config.yaml
tie_embeddings: true
extras: ["capped logits"]
decay_fraction: 1.0
MLP neurons of a small language model. Each row is named by its layer, matrix (up: input weights; down: output weights) and neuron, and shows model dimensions 144-239. Each number is 200 + 30 x the weight over its row's rms, rounded and kept within 0 to 999.
After each neuron's rows, "fires on" lists the tokens most often at its 100 highest values on Wikipedia text that the model never trained on.

L9.up436,191,178,177,212,241,218,235,198,152,239,205,138,211,154,217,214,206,177,182,213,232,198,186,194,193,245,238,210,184,175,200,208,195,208,192,192,171,233,199,196,198,226,188,160,214,206,229,201,190,217,207,242,177,173,244,170,143,238,170,224,128,198,183,136,244,170,178,169,153,159,211,247,183,151,164,186,185,206,248,214,193,187,215,214,235,270,179,246,176,164,199,195,180,174,162,197
L9.down436,220,216,241,154,205,212,251,145,201,201,194,191,235,197,198,232,185,205,186,207,137,208,237,208,247,239,199,180,188,185,167,234,210,206,263,199,210,191,207,256,149,199,177,238,229,214,191,203,254,187,231,181,232,184,157,177,130,199,150,189,197,185,221,204,111,219,227,156,207,211,244,224,210,187,255,213,166,243,217,152,212,177,200,185,205,253,224,188,208,174,201,210,139,259,148,222
fires on: "s.", ".", "es.", " |", " as", "ed."

L4.up890,239,200,256,188,208,169,200,252,176,226,180,181,220,177,194,189,207,186,204,209,177,160,203,151,195,177,169,204,177,205,165,193,206,160,206,152,189,246,235,230,212,203,205,273,192,203,159,205,211,167,186,158,268,192,244,190,196,216,199,251,194,187,173,179,234,217,189,234,228,189,177,124,229,198,203,241,188,172,229,207,196,198,176,167,209,240,153,167,200,194,192,222,172,224,194,215
L4.down890,211,211,216,240,213,191,195,233,273,239,198,207,179,203,231,218,191,271,214,151,199,216,231,180,187,204,235,238,165,241,233,222,181,172,182,168,203,210,172,214,144,150,189,152,179,228,186,164,153,244,195,196,154,218,198,253,205,199,181,176,256,199,210,239,184,221,187,170,191,211,216,203,231,193,215,180,221,187,201,209,235,162,170,150,205,192,233,212,189,184,176,186,227,253,183,208
fires on: " and", " including", "ing"

L4.up1386,229,205,204,234,173,147,219,217,198,221,181,187,154,235,179,223,146,221,197,254,197,195,240,200,203,202,150,222,181,159,214,179,235,191,181,203,220,209,222,198,229,189,147,194,143,191,203,146,185,157,222,202,194,230,233,207,197,239,236,189,198,192,188,234,260,185,207,217,233,191,163,124,176,159,195,246,166,169,230,217,222,210,204,172,209,218,186,205,191,195,181,190,195,227,201,221
L4.down1386,190,207,198,131,231,222,219,147,162,165,201,122,145,209,188,183,230,238,198,222,239,191,197,209,228,197,210,196,234,178,226,166,175,174,190,216,192,159,210,167,273,238,204,148,202,196,220,208,260,185,155,149,204,180,168,129,141,186,125,208,248,242,145,259,172,212,167,174,210,219,168,233,254,191,179,226,238,218,202,228,210,259,208,209,189,177,160,223,173,221,165,186,202,176,149,180
fires on: " |", " che", "rol"

L9.up922,226,193,195,223,205,223,195,234,254,250,265,178,181,225,165,185,175,153,155,111,206,204,181,223,211,176,221,232,199,177,184,216,179,165,221,141,223,217,217,186,205,216,218,185,197,171,174,187,156,213,204,176,228,255,180,179,166,200,223,220,215,197,160,187,226,197,228,219,264,187,226,223,203,161,242,201,178,170,199,195,236,181,183,221,224,178,198,210,172,197,162,269,213,246,183,234
L9.down922,170,186,203,220,202,223,191,160,216,200,212,211,247,232,208,160,195,179,203,212,203,199,174,162,211,208,100,212,262,176,210,226,207,188,169,188,226,178,148,284,234,221,220,191,214,174,176,224,250,184,225,223,222,195,190,200,209,172,162,226,213,235,171,202,168,233,218,177,245,213,264,204,229,236,212,223,180,202,224,249,239,173,204,215,228,188,182,177,253,189,182,226,141,206,148,144
fires on: "\n", " |", " and", " League", " Total", " part"

L9.up1535,227,186,236,214,192,158,212,181,182,235,206,231,210,168,226,176,233,192,184,247,141,228,189,160,286,142,148,173,194,182,163,190,237,222,201,196,207,210,221,198,147,180,190,218,259,198,184,198,204,217,163,212,170,184,212,174,181,159,206,233,155,228,171,146,216,195,171,186,190,204,179,166,252,182,209,183,160,212,209,246,203,186,212,216,275,206,258,224,222,189,234,179,127,226,150,191
L9.down1535,249,203,130,199,225,180,284,246,177,207,209,205,201,208,201,186,221,211,178,213,227,201,182,235,172,280,198,155,200,207,238,227,245,193,181,245,154,213,214,214,218,229,218,136,187,171,199,171,174,180,205,218,230,194,183,182,179,217,172,189,215,131,286,244,205,128,193,163,215,175,181,258,152,183,192,132,249,213,198,195,243,199,166,206,194,197,189,169,173,195,123,271,216,240,168,177
fires on: " an", " the", " -", " a", "',", "-"

L4.up1410,214,198,177,240,227,192,212,205,169,202,142,231,175,170,209,200,162,164,247,235,175,237,216,169,231,200,182,133,208,155,174,199,204,200,219,192,190,227,187,170,226,202,225,197,158,219,198,180,125,182,175,203,181,122,228,182,184,244,173,173,197,212,202,174,182,192,165,214,199,157,233,178,168,189,172,195,173,177,208,153,228,166,207,270,220,172,244,205,157,197,256,206,175,215,220,164
L4.down1410,223,203,208,207,188,268,179,186,227,261,179,245,196,198,222,195,205,211,175,186,190,204,236,246,182,193,235,239,216,215,246,218,225,195,165,232,237,181,201,228,201,172,199,224,217,237,175,201,167,166,160,182,170,232,225,200,214,181,215,227,188,164,230,228,162,158,219,173,209,161,236,213,186,241,222,211,225,180,178,208,219,194,187,206,151,197,229,213,243,228,230,205,138,214,212,203
fires on: " with", "—", ";", "\n", " cult"

L5.up1056,166,211,217,238,211,180,211,205,212,239,194,220,234,201,177,227,188,166,202,215,174,148,225,223,234,240,149,242,178,191,210,155,199,153,233,231,161,236,192,227,252,207,188,226,172,230,168,195,181,167,257,231,173,203,193,170,222,200,187,188,164,209,225,203,195,175,194,246,185,220,159,171,166,116,186,167,146,192,190,239,276,141,177,210,189,237,201,159,170,226,222,218,170,209,177,177
L5.down1056,180,185,218,166,171,270,180,213,195,196,199,206,193,172,226,198,218,234,162,194,174,225,203,203,187,207,232,194,178,227,172,221,152,228,236,253,220,184,180,207,178,207,186,179,236,207,247,201,166,216,178,208,206,209,219,224,169,193,150,248,227,189,226,137,246,231,226,218,227,201,214,212,228,187,239,176,262,230,188,229,183,218,228,159,204,169,219,224,212,217,210,224,281,193,178,173
fires on: " |", "tt", " ==", "st", "d", "l"

L9.up55,151,177,148,224,167,230,175,227,224,218,203,180,198,204,238,197,173,221,213,234,234,212,153,244,201,142,202,159,205,191,167,159,157,184,234,187,243,189,195,181,183,201,215,161,194,217,203,220,274,190,177,229,166,213,158,216,150,224,230,251,183,247,223,200,221,284,201,217,126,219,201,239,196,188,259,221,190,182,243,153,193,241,173,171,175,222,216,200,225,153,206,186,202,180,134,151
L9.down55,211,177,185,191,192,216,202,208,244,221,169,204,198,185,217,168,258,168,230,216,191,171,234,188,170,188,192,191,189,201,171,258,260,160,191,187,212,240,168,158,212,213,194,245,149,191,212,162,174,224,204,154,206,192,126,211,233,197,170,233,175,174,225,185,234,200,184,220,200,183,179,228,185,196,220,190,231,230,206,175,148,220,192,164,262,223,236,178,199,187,256,182,198,197,231,190
fires on: " South", " North", " K", "r", "ah"

L4.up81,217,197,188,198,219,138,248,138,174,203,240,126,167,176,212,186,194,210,210,167,211,200,236,209,275,192,207,256,235,232,192,193,240,174,196,199,235,259,183,261,187,198,205,227,233,220,168,193,295,242,217,209,184,211,209,255,185,210,240,202,197,195,188,232,146,151,152,171,277,228,221,159,200,227,211,253,192,228,190,173,215,182,210,244,165,209,195,201,236,149,215,159,178,164,232,214
L4.down81,213,158,208,248,285,216,158,232,177,204,169,174,173,181,213,233,143,208,212,209,232,240,235,230,188,199,205,117,192,244,188,188,164,200,196,200,159,236,244,224,262,182,167,170,239,207,195,205,189,213,218,184,185,210,135,180,158,160,181,220,188,163,200,136,145,208,195,190,196,229,236,233,193,199,236,167,205,228,228,182,220,117,203,181,209,197,131,203,147,224,158,160,179,230,222,192
fires on: " and", " &", " or", "ash", " *"

L4.up333,255,219,154,188,177,203,213,234,182,248,204,196,203,189,170,210,160,175,222,216,181,213,197,263,212,214,236,249,243,220,232,221,191,177,171,200,219,153,168,176,207,188,210,195,161,188,220,212,218,221,206,230,181,225,224,253,236,194,250,216,177,193,208,175,166,209,182,162,178,213,180,175,157,216,208,208,207,173,134,222,209,210,152,162,229,198,209,175,168,219,201,241,234,183,222,208
L4.down333,198,185,182,214,148,235,145,212,214,189,224,224,167,245,195,165,229,247,247,198,200,210,187,202,207,196,170,257,251,166,202,220,187,212,178,210,211,146,200,214,272,234,213,208,211,208,133,196,213,179,194,209,209,215,202,218,194,154,136,159,199,168,216,259,213,198,244,259,241,221,175,175,223,190,200,178,256,191,228,186,207,217,209,208,168,147,235,192,158,186,219,208,202,211,210,187
fires on: " in", " |", " to", " on", " E"

L4.up249,233,219,235,176,223,241,201,164,182,122,250,182,199,185,218,183,188,169,202,198,237,215,197,229,183,258,165,232,211,207,202,173,206,215,201,176,170,168,179,268,205,187,214,204,167,230,184,239,205,220,220,230,177,196,236,174,102,148,224,172,185,201,226,143,231,222,198,199,234,209,182,234,176,219,153,192,177,131,231,170,237,242,233,182,196,185,245,239,177,219,226,241,182,221,188,202
L4.down249,146,191,215,246,253,194,190,174,200,177,205,219,236,242,173,247,219,217,191,218,208,210,181,116,188,198,188,207,210,217,198,186,167,202,200,165,242,173,182,211,251,219,197,162,248,189,193,153,148,196,223,244,244,158,177,231,209,200,213,171,205,224,153,194,236,144,267,173,169,184,225,274,247,193,210,167,237,174,241,193,222,165,186,194,213,205,224,231,275,147,189,229,236,211,196,201
fires on: "l", "ol", "r", " for", "ur", "red"

L4.up1201,274,146,155,234,203,217,221,249,213,213,227,214,183,182,206,210,187,198,210,184,174,200,191,161,191,242,226,278,207,241,215,269,170,240,189,184,151,165,187,198,219,191,163,176,139,182,241,187,188,246,180,238,170,195,233,161,215,291,188,191,180,211,209,209,186,196,222,208,214,194,200,173,234,177,227,230,200,176,191,222,223,186,157,199,249,232,236,210,197,164,197,193,152,121,192,233
L4.down1201,228,209,209,205,198,207,173,206,164,248,196,187,203,196,265,174,181,179,190,237,224,214,200,246,256,158,255,176,201,206,167,194,184,241,218,185,218,195,185,200,246,272,279,177,184,169,185,196,212,228,201,157,238,233,256,219,218,212,143,160,176,154,209,168,198,160,172,118,243,196,198,171,176,171,218,176,149,182,189,173,221,218,205,153,191,200,208,165,175,201,194,208,166,257,160,167
fires on: " |", "i", "m", ".", "g", "on"

L7.up1458,138,175,211,209,242,220,191,225,165,175,191,225,195,192,181,168,215,232,202,182,125,145,221,204,185,200,183,247,205,210,181,212,198,193,186,156,239,271,166,169,195,139,188,186,183,184,197,193,206,168,173,212,223,226,147,200,188,177,167,201,143,222,222,143,238,188,194,234,201,187,217,201,190,200,191,189,201,188,204,255,212,196,160,192,190,146,193,149,176,142,196,197,214,176,247,190
L7.down1458,183,160,153,177,214,163,214,196,194,179,181,177,163,188,201,208,194,208,268,197,203,204,237,204,183,224,214,126,228,173,208,226,203,218,237,222,186,233,256,166,228,231,228,203,190,205,162,242,222,168,216,233,196,147,185,207,216,189,202,206,226,160,195,159,216,170,245,199,158,181,184,198,219,182,182,218,162,231,237,171,133,145,167,183,209,159,159,215,214,218,207,283,171,177,212,261
fires on: "s", " s", "pl", " Pl", " tor", " pl"

L9.up337,236,221,233,183,227,166,195,232,213,221,234,165,190,202,192,143,199,201,190,173,223,185,185,159,220,160,175,183,199,178,219,200,145,231,195,217,194,233,217,188,219,205,181,210,202,214,168,205,193,194,166,246,188,191,193,207,202,206,231,260,161,179,185,199,179,234,237,210,185,177,219,229,182,206,194,193,204,158,187,209,199,208,148,206,238,176,232,201,226,188,165,252,237,178,186,207
L9.down337,173,196,223,167,191,187,227,155,228,151,216,197,248,221,213,232,212,200,220,177,235,265,182,262,173,238,208,201,194,187,182,150,149,225,242,247,191,191,204,202,260,210,178,222,205,204,244,184,189,164,168,170,199,240,162,184,227,221,142,197,213,163,157,186,202,151,159,216,190,207,221,164,203,182,238,217,184,174,175,234,180,207,175,194,213,214,194,282,212,218,227,206,191,152,208,226
fires on: " |", "\n"

L4.up98,209,184,162,180,184,182,215,153,226,185,199,173,213,153,204,227,193,137,137,168,148,177,181,249,172,227,203,220,194,169,210,224,223,189,182,204,186,219,200,201,176,187,186,210,178,213,160,251,196,209,173,197,193,164,216,238,211,220,192,226,177,247,168,266,200,167,222,168,202,183,208,252,238,164,219,203,216,210,228,239,225,178,178,187,235,187,207,199,167,173,235,193,207,189,183,231
L4.down98,232,202,172,158,183,165,190,252,222,201,210,165,124,147,260,138,179,222,235,193,221,203,193,222,226,209,212,248,120,229,198,209,228,180,240,236,241,217,195,194,160,176,196,206,174,207,193,210,204,159,137,219,197,161,190,220,211,185,178,164,181,168,248,240,227,188,204,200,180,181,169,242,171,156,219,226,213,227,197,222,201,214,182,136,155,192,194,197,215,179,170,202,213,213,178,244
fires on: " f", "e", "ul", "ull", "ut", "ä"

L9.up1461,193,215,191,178,178,189,219,189,239,169,206,239,165,255,139,212,236,251,198,200,166,256,190,161,205,164,214,164,237,171,186,207,139,206,181,202,175,219,193,226,205,210,143,227,240,199,171,203,234,130,141,186,188,238,204,273,162,211,189,214,241,213,257,204,199,197,158,199,229,196,191,177,164,204,199,184,140,169,186,194,232,194,220,262,216,251,169,185,191,189,172,184,264,193,174,206
L9.down1461,164,207,162,136,174,218,142,133,227,159,174,201,230,167,219,202,224,148,227,188,162,226,218,168,193,207,203,179,191,165,223,232,181,215,166,225,204,212,215,205,214,118,211,243,245,193,191,226,182,199,189,168,147,281,177,201,211,226,188,237,225,218,221,116,168,249,236,193,231,214,232,189,155,199,214,163,199,197,181,175,252,225,263,161,233,186,203,178,162,187,241,192,240,269,164,157
fires on: "\n", "che"

L7.up985,191,213,219,236,148,196,220,245,247,199,228,182,158,210,173,192,191,206,155,197,188,226,208,173,145,203,187,173,181,160,240,221,169,194,180,164,249,227,207,220,220,199,164,201,256,162,199,145,133,164,210,198,243,201,215,190,185,245,199,171,231,162,186,276,253,219,265,200,209,167,198,146,210,229,170,159,200,175,159,167,206,213,214,165,212,211,223,190,249,222,225,226,203,196,177,227
L7.down985,176,184,221,149,206,240,186,194,172,200,215,173,209,209,211,149,224,167,191,210,97,256,186,220,157,198,191,230,236,240,220,188,212,183,226,210,162,180,146,204,195,235,172,212,215,201,176,227,210,255,200,220,124,180,178,195,173,157,238,227,168,210,200,114,167,202,123,232,182,179,200,242,190,247,227,198,186,217,182,175,213,226,139,227,220,173,187,173,170,202,171,132,189,184,233,205
fires on: " an", " and", "\n", " a"

L4.up47,262,225,217,161,164,184,201,184,159,160,167,171,196,202,141,212,191,224,249,155,220,179,263,151,211,165,195,164,167,229,201,230,216,235,158,237,188,194,195,224,201,158,172,212,168,216,182,205,206,172,230,268,257,243,141,181,170,171,180,171,227,191,197,207,222,154,268,196,211,152,189,182,173,198,252,175,229,187,233,208,190,213,252,157,204,156,168,197,230,213,191,168,201,164,228,197
L4.down47,168,245,200,238,214,159,203,154,184,192,219,227,172,206,207,204,212,156,185,189,188,214,240,222,120,227,191,187,209,201,158,240,242,197,206,217,200,179,232,226,210,257,188,177,204,213,240,180,202,163,189,207,202,178,134,217,181,229,228,161,218,207,207,193,218,237,240,221,146,202,216,193,225,159,242,194,208,193,203,225,193,201,204,208,195,140,179,197,200,200,193,186,167,198,232,177
fires on: "y", " of", "ub", "oll", "-1"

L5.up45,216,152,194,237,246,242,222,211,218,187,228,168,195,276,162,186,182,237,208,160,208,172,238,225,164,220,230,145,225,202,225,246,163,188,163,198,178,211,180,254,157,250,208,242,171,253,167,244,223,155,189,164,141,162,197,157,172,162,206,204,208,201,173,145,182,194,177,254,239,208,208,250,197,221,238,235,223,194,190,205,254,194,215,228,284,216,171,144,170,244,166,228,252,149,189,163
L5.down45,206,210,219,206,194,165,181,273,214,136,188,223,267,199,194,246,160,183,188,205,173,179,218,141,179,190,205,196,172,240,182,185,211,177,152,230,222,209,181,216,164,248,190,208,262,181,182,214,156,224,217,220,228,167,184,185,283,209,189,186,223,248,206,206,221,204,163,169,221,217,154,190,183,208,194,195,177,143,180,198,221,231,199,166,181,220,266,156,181,239,142,181,218,209,197,201
fires on: "\n", "m", "R", " high"

L9.up1464,236,213,213,227,196,233,200,141,190,216,253,206,252,198,172,248,203,160,137,187,141,240,170,229,220,213,183,200,251,163,159,209,257,191,173,212,166,199,153,212,235,183,196,133,151,203,192,242,222,214,201,203,270,169,256,208,185,242,165,220,245,256,188,178,236,183,200,217,143,217,180,189,200,240,178,173,189,191,202,238,191,154,211,189,216,226,180,193,177,190,178,248,227,205,157,123
L9.down1464,140,208,210,209,208,199,221,219,182,274,169,321,217,194,201,245,227,178,243,209,254,216,159,237,207,245,146,217,217,230,159,202,243,206,193,205,223,194,235,202,242,232,165,179,216,154,166,263,203,204,214,201,205,228,234,147,190,196,214,188,212,192,168,160,195,230,142,228,185,254,234,246,257,179,222,213,212,154,219,218,229,207,216,207,219,211,248,179,199,218,232,184,207,207,243,193
fires on: " |", "===", ":", " =", " of"

L9.up506,257,207,214,197,164,192,251,228,227,254,237,207,158,164,212,181,186,272,214,189,190,184,211,176,251,225,160,256,229,186,161,210,222,196,219,176,226,208,232,196,186,233,235,245,230,200,208,163,206,210,210,167,191,207,200,204,189,226,193,221,191,184,178,160,191,187,157,172,241,191,159,178,193,164,162,189,147,232,191,182,213,147,231,222,201,240,197,181,222,217,198,186,169,193,196,147
L9.down506,186,149,168,182,215,168,217,164,155,207,191,233,208,190,157,227,162,207,214,210,186,210,227,199,187,226,233,212,158,148,231,173,220,215,135,185,212,201,250,219,184,198,198,233,177,202,186,223,187,139,213,193,215,159,198,192,210,161,176,175,200,181,187,184,195,195,215,233,193,234,206,271,188,150,255,179,226,253,179,215,184,216,240,238,162,202,210,196,254,210,199,219,194,212,223,157
fires on: " or", " –", " -"

L4.up154,199,233,165,164,231,209,201,222,225,203,258,200,211,177,163,196,159,171,197,158,191,232,205,182,188,185,227,222,248,270,169,212,164,195,189,200,208,194,155,162,211,157,191,181,170,177,250,222,215,236,160,158,167,182,255,167,200,267,217,221,213,221,183,210,217,214,163,216,184,211,248,212,201,278,182,228,212,181,169,216,157,192,198,226,211,227,202,224,236,235,258,230,211,178,207,185
L4.down154,175,237,213,169,186,188,191,185,227,216,215,236,240,261,182,186,193,197,219,134,159,246,207,263,249,213,198,219,232,191,195,272,186,231,195,218,213,200,166,171,172,190,192,248,170,205,196,217,192,248,203,210,207,246,207,222,267,152,225,172,197,174,182,136,193,190,181,223,188,238,207,134,178,207,233,252,137,147,180,189,193,191,140,185,194,176,220,153,178,197,221,191,230,199,197,195
fires on: " of", "ic", " |", "-", " on", " No."

L4.up1450,200,201,189,202,202,170,211,159,163,268,217,176,179,176,204,182,150,204,211,161,186,211,198,192,209,200,179,233,219,224,210,152,217,165,188,223,267,201,252,258,187,213,174,216,225,207,165,151,220,208,167,164,219,229,241,185,166,220,146,157,228,162,248,205,190,187,169,178,194,176,165,203,242,212,183,252,195,215,130,176,237,147,201,212,181,155,114,193,199,210,203,209,233,184,197,238
L4.down1450,195,162,229,167,228,247,133,187,217,212,201,229,213,230,224,245,174,267,185,225,237,190,228,204,186,205,197,189,222,195,194,184,246,222,216,196,158,203,190,191,201,226,236,161,220,190,177,181,132,186,195,141,179,200,218,220,178,175,212,211,262,199,149,144,192,227,169,136,192,191,174,185,212,246,228,182,134,205,193,221,223,252,171,211,136,193,218,226,214,234,126,149,218,230,213,200
fires on: " and", " to", "stra", " or", " before"

L5.up1523,191,180,208,186,212,207,224,191,204,189,202,192,172,177,165,202,212,205,221,203,248,241,206,187,200,233,206,195,166,245,186,175,204,224,184,180,223,208,249,243,182,202,172,192,217,192,233,201,189,193,232,169,230,193,205,200,157,262,284,251,184,202,198,219,147,216,221,137,173,197,185,206,220,142,211,286,237,179,189,146,195,190,246,230,155,205,190,265,207,234,248,229,179,199,217,208
L5.down1523,223,157,157,214,182,185,218,218,218,199,211,236,228,181,156,177,204,203,208,204,215,248,206,188,210,215,213,202,242,164,220,202,229,206,169,179,239,207,224,251,192,194,185,189,233,194,157,207,169,242,204,216,204,141,208,210,206,183,189,224,174,162,182,179,224,214,239,164,234,203,207,151,257,248,203,197,176,210,220,178,263,121,189,195,216,218,142,204,182,251,188,225,162,200,187,217
fires on: " in", " a", " o", " at", " su"

L9.up259,227,202,211,217,200,184,199,210,203,222,208,208,206,153,207,172,191,204,201,210,150,183,215,157,237,171,224,204,229,162,166,240,202,210,184,186,256,207,176,220,196,211,219,232,218,166,183,225,230,212,140,192,169,235,230,233,155,233,201,212,133,212,214,176,206,157,169,212,218,173,146,276,171,153,227,192,215,186,165,169,214,214,202,203,176,273,146,170,263,194,205,188,263,188,188,173
L9.down259,228,205,190,162,178,256,171,177,210,167,154,192,156,183,154,181,158,232,146,227,204,192,213,184,218,303,203,204,205,194,189,235,238,159,178,225,179,200,223,185,189,245,223,120,203,236,164,273,150,175,230,230,164,206,222,179,173,233,162,248,174,202,210,202,166,184,191,236,218,180,178,185,227,182,184,133,202,172,151,250,183,217,196,196,142,202,171,223,184,172,192,219,240,182,166,230
fires on: ";", "F", " f", " (F", " -"

L4.up1522,244,187,228,189,228,232,208,193,196,251,159,168,216,179,264,266,206,221,175,181,228,167,177,212,218,158,122,186,204,281,235,234,186,166,207,217,118,197,161,204,184,241,195,198,205,193,216,205,168,228,157,234,230,189,171,174,167,227,235,180,250,198,182,238,187,236,248,196,212,172,255,233,210,161,219,169,234,219,229,176,196,202,204,206,233,218,217,200,244,227,212,237,215,248,220,171
L4.down1522,227,157,166,218,206,223,203,226,180,169,209,197,207,222,220,203,208,159,215,212,198,170,226,153,186,209,194,153,142,172,190,242,196,210,213,213,197,213,188,187,256,247,169,150,194,182,174,212,195,202,248,171,193,178,303,163,238,204,155,173,216,186,234,199,255,164,203,241,196,196,199,178,186,211,249,191,253,202,207,193,198,258,235,208,191,247,156,157,233,186,233,171,105,249,177,231
fires on: "i", "n", "l", "h", "N", "m"

L9.up252,170,160,187,202,204,172,216,196,230,244,145,149,189,220,224,257,162,212,210,233,219,217,203,167,217,193,181,203,223,168,256,193,218,216,222,186,157,228,211,228,202,167,197,162,192,267,177,193,204,237,173,220,193,199,257,274,215,276,263,164,190,207,256,214,188,227,195,233,254,218,190,236,163,179,202,263,205,174,241,201,210,155,207,203,229,198,231,158,165,190,224,202,121,223,194,185
L9.down252,184,248,232,197,184,224,195,187,193,238,213,175,186,225,237,231,234,211,174,207,158,197,179,152,213,194,179,214,229,227,229,197,181,202,152,204,202,172,219,240,210,217,231,194,206,279,143,224,247,189,225,224,225,173,197,223,173,148,185,231,222,161,212,214,189,159,223,232,176,138,200,160,191,210,166,186,194,159,176,135,214,142,167,164,233,161,231,265,222,251,200,169,244,228,171,189
fires on: "\n", " New", " “", "—", " |"

L4.up839,235,179,184,140,233,188,196,218,191,163,274,179,220,228,209,230,196,200,220,148,242,193,178,165,190,227,218,125,167,277,211,223,220,187,218,235,180,138,221,204,225,193,200,174,194,194,290,191,217,191,176,205,261,207,194,199,202,236,213,221,245,199,173,215,186,189,207,186,197,204,194,215,172,216,238,161,199,235,182,175,200,204,243,189,231,213,213,198,221,219,173,136,223,164,180,213
L4.down839,230,185,246,199,176,240,245,188,248,240,135,222,142,159,248,228,187,195,191,232,241,209,142,175,197,158,212,220,209,226,180,169,217,219,164,162,154,165,152,216,149,218,224,216,202,173,207,196,174,139,206,198,183,161,215,205,198,173,227,210,195,114,147,184,205,179,226,128,193,198,257,201,195,223,203,186,165,209,236,208,224,177,200,192,192,218,274,158,191,219,162,222,208,235,196,179
fires on: " of", "y", "m", "pp", "co", "p"

L9.up433,162,194,240,239,215,222,203,164,218,236,148,197,215,197,162,224,227,121,196,185,179,158,185,186,172,176,185,249,168,208,190,236,216,182,163,182,187,217,256,234,268,226,161,258,220,229,217,174,196,196,210,218,211,241,213,171,168,262,269,226,153,212,167,235,177,205,191,174,227,233,222,165,165,181,198,234,169,145,167,229,228,191,189,219,212,218,171,182,192,191,161,187,153,151,196,165
L9.down433,200,198,216,180,237,219,201,177,251,180,243,196,187,220,167,230,203,217,212,199,235,183,234,224,243,268,252,182,210,163,126,188,249,229,192,267,199,149,208,250,181,188,272,206,225,188,113,210,239,241,226,171,219,184,158,206,200,169,160,235,214,275,290,178,165,215,264,204,157,261,185,171,181,231,198,204,209,185,225,190,251,158,245,189,215,175,217,184,181,208,225,234,208,164,178,222
fires on: " a", " and", " |"

L4.up190,177,215,194,152,219,194,168,164,173,241,241,218,184,185,191,188,172,207,181,189,207,181,210,173,211,207,181,179,247,172,131,189,267,216,204,170,191,201,213,221,182,220,202,273,207,256,173,279,196,179,205,179,189,178,172,236,167,247,198,164,222,202,202,224,176,175,246,163,207,135,197,199,193,242,188,194,165,195,242,236,175,193,202,256,189,269,216,192,206,157,260,172,182,209,215,231
L4.down190,254,176,146,203,184,186,162,190,218,212,179,255,190,170,206,221,158,184,167,166,206,187,171,205,184,174,233,204,205,281,175,196,247,198,165,232,166,157,229,172,253,191,251,223,245,138,175,248,189,197,177,183,181,220,240,226,197,235,207,231,160,185,191,206,227,228,215,187,208,196,214,228,248,210,228,182,215,223,208,186,259,160,186,128,214,178,213,211,200,246,137,259,162,226,230,213
fires on: " the", " there", " to", "/", " of"

L4.up1248,238,153,170,209,130,168,197,195,285,197,213,266,202,229,172,168,174,218,247,224,204,190,202,190,180,189,201,199,199,252,248,164,203,210,148,163,167,164,249,239,166,185,180,202,191,190,213,236,232,184,132,176,218,204,219,213,175,169,221,201,204,250,150,99,233,159,243,205,238,208,230,213,195,180,211,228,190,156,169,166,219,200,230,192,215,153,217,229,190,223,202,204,230,223,155,192
L4.down1248,231,177,224,184,207,183,198,232,200,193,208,214,249,210,241,164,173,154,190,222,223,173,189,244,221,226,171,179,179,237,240,188,262,179,173,201,244,198,187,245,168,209,213,167,177,141,199,227,183,164,214,199,187,161,259,166,209,192,183,214,197,128,125,209,212,209,207,163,178,168,214,243,178,175,172,171,156,159,153,182,230,208,213,206,216,199,205,206,192,187,179,173,226,193,143,171
fires on: " of", " the", "pl", "hr", "in", "l"

L5.up439,214,197,260,159,200,229,135,199,197,243,196,206,142,174,138,197,243,282,247,185,186,214,236,205,225,167,265,246,139,238,210,154,186,247,178,162,229,233,202,221,178,247,200,280,220,157,181,135,185,216,151,243,232,202,154,226,270,166,169,190,187,207,157,181,190,149,200,140,227,200,126,203,185,171,214,172,174,235,157,227,197,178,238,281,242,219,238,154,259,289,200,221,179,205,230,190
L5.down439,219,205,169,206,169,180,205,130,152,213,202,193,201,246,141,195,177,166,173,213,209,224,154,138,185,199,182,225,241,185,205,252,216,165,162,189,174,176,204,187,162,209,217,239,220,228,172,202,151,150,239,201,245,181,171,224,228,207,214,197,177,176,186,212,213,206,142,214,214,195,182,166,179,199,164,184,171,213,185,146,230,195,145,211,153,228,184,203,226,214,115,183,192,235,210,197
fires on: " that", " or", " who", " and", " but"